{"n_layer": 11, "d_model": 192, "n_head": 2, "n_kv_head": 2, "head_dim": 96, "d_mlp": 384, "vocab_size": 512, "activation": "gelu", "norm": "layernorm", "norm_place": "pre", "norm_eps": 1e-05, "positions": "rope", "rope_base": 10000.0, "rope_fraction": 0.25, "qk_norm": false, "attn_scale": 0.102, "bias": "all", "tie_embeddings": false, "parallel_block": true, "init": "uniform", "init_std_qkv": 0.0325, "init_std_o": 0.00692, "init_std_up": 0.0325, "init_std_down": 0.0049, "init_out_by_depth": true, "optimizer": "muon", "lr": 0.00802, "lr_mult_o": 2.0, "beta1": 0.95, "lr_head": 0.00872, "grad_clip": 1.0, "warmup_steps": 200, "schedule": "wsd", "decay_fraction": 1.0, "decay_shape": "sqrt", "final_lr_fraction": 0.0, "batch_tokens": 32768, "seq_len": 1024, "doc_mask": false, "train_tokens": 129100000, "steps": 3940, "dataset": "wikipedia_en"}
MLP neurons of a small language model. Each row is named by its layer, matrix (up: input weights) and neuron, and shows model dimensions 128-191. Each number is 128 + 32 x the weight over its row's rms, rounded and kept within 0 to 255.
Before each neuron's rows, "fires after" lists the tokens most often just before its 100 highest values on Wikipedia text that the model never trained on; "fires in" lists the words (lower case) most often at its 100 highest values on Wikipedia text that the model never trained on.

fires after: " to", " Un", "um", "un", " w", " m"
fires in: "university", "number", "took", "too", "well", "most"
L5.up107 [114 113 108 123 161 123 113 183 115 122 134 134 114 157 124 118 124 168  95 147  93  85 165 127 178 100 106 123 128 110  98 141 126  84 145 185 195 152 151 128  77 195 100 171 136 195 154 187 127 100 114 177 110  84  94 124 122 139 143  65 133  75 144 121]

fires after: " 19", " S", " s", " f", "an", " m"
fires in: "she", "1996", "1997", "few", "1999", "many"
L8.up137 [114 149  99 127 108 150 124  98  82 115 132 153 181 118 171 150 123 135 187  81 114 174 140 136 134 134 126 122  93 111 150 159 102 150  86 136 152  86  89 106 163 168 139  90 112  75 140 106 134 122 204  47 152 128 129 154  92 125  97 115 108 103  97 152]

fires after: " be", " a", "om", "c", " A"
fires in: "been", "april", "launched", "become", "appointed"
L5.up56 [157 167 150  91 122  99 135 153 176 147 135 106  99 165 116 106  84 159 110  76  75 100 151 155 148 173 121 150  84 104 144 171 159 156 124  97 144 114 129 132 133 133 105 164 142 214 181 156 131  90 180 114 119  98 159 155 160 100 187  96  94 122 155 145]

fires after: " I", "v", "e", "ro"
fires in: "it", "level", "italy", "italian", "stephen", "also"
L6.up290 [130  83 116 125 113 128 156 175 170 139  83 165 102 146 103 115 133 110 123  96  71 121 129 123 104 106 155 190 163 113 143 132 144 157 119 124 124 159 109 132 125 175 138 153 163  94 132 114 132 172 126 148  97 130 149 138 176 133 143 111  80 185  93 120]

fires after: "ou", "l", "d", ".", "el"
fires in: "would", "children", "could", "should", "cllrs"
L5.up78 [197 141 136 159  81 114  97 125 110 134 112 128  84 146 115 157 144 107  73  39 128  88 141 132 126 193 195 142 101 133  89 195 106 106  86 124  54 166 167 145 157 105 138 138  78 161 117 142  61 154 140 117 153 160 135 133 153 135 143 115 122 136  45 119]

fires after: " Un", " R", " A", "ig", "mer", "r"
fires in: "university", "ret", "american", "since"
L5.up288 [141 107 120 105 159 104 161 130 107  89 143 157 156 124  84 125 134 179  89  84  83 112 148 103 171 133 130 123 115 156 105 136 145 143 138 118  48 166 122 108 109 155  67 189 132  87 152 135 129 157 114 184 172 121 149 153 145 112  71 126  98 161 119 169]

fires after: " Un", "ar", "il", " Ch", " E", "a"
fires in: "university", "charles", "philippines", "china", "chairman", "east"
L8.up134 [178 202 142 140 137  60 183 102 146 134 143 122 123 153 142 142 147 122 147 116 140 116 146 154 132 173 150 163 118 124 122 114 165 167  99 131 136  73 124 108 159 115 144 200 117 108 108 165 170 128 117  98 126 168 127 104 119  70 166 150 111 158 144 103]

fires after: " the", " 200", " The", " F", "00", "he"
fires in: "they", "2005", "fc", "2008", "2006", "highest"
L6.up356 [132 143 108 134 197 110 177  70 115 146 147 186 168 156  36 133  70  90 174 139 158 117 146 139 173 107  79 119  75 100 156 140 139 144 159 136 105 142 163  97  85  81 126 156 116  51 117 177 120 103  97 159 120 107 161 194 117 158 139  87 142 114 106  71]

fires after: " se", "ub", "ul", "in", "ur"
fires in: "season", "public", "final", "full", "published"
L7.up245 [133 147 143 143 112  99 147 149 153 123 135 140 103 119  96 150 154 120 132 140 136 143 144 138 147 136  96 200  70 129  66 101 100 123 164 120 101 120 109 177 168 141 108  44  65  95 146 177 151 125  99 162 183 119 132 113  99 159 143 159 134 109  77 141]

fires after: " f", " wh", "h", " ch", "l", "r"
fires in: "while", "ft", "d", "loan", "white", "known"
L6.up302 [204  80 104 142 114  81 110 198  62 150  76 242 161  76  99  98 161 144 171 119 168 128 126 147 203  83 138  99 118 149 122 149 111 103  94 196 109 143 142 114 135 126 112 157 128 154 138  47  73 134 147 157 112 150 163 165 123  98 149 129 130 146  93 125]

fires after: " be", " a", "id", "at", "t"
fires in: "before", "been", "president", "after"
L7.up220 [147 172 162 165  68 136 135 125 104  86  84  99 161 105 121 130  77 102 212 112 146 154 156 105 101 121 168 186  76 115 135 118  91 144 145 148 157 175 160 117  88  96 149 115 112 131  88  84 133 120 146 129  83 120 219 141 135 130 182 102 122 109 117 133]

fires after: " h", "e", "at", " w", "ec"
fires in: "has", "were", "will", "league", "legislature", "was"
L7.up37 [183 122  66 125 144 139 142 178  78  52  99  85  59 132 162 146 174 179 149 100 179 129 101  65 129 151 104 106  82 142 159 148 146 128 145 130  82 140 162  76 104 131 164 140 160  96 171 129 127 161 160  89 127 156 143 161  61 123 142 171 101  91  65 121]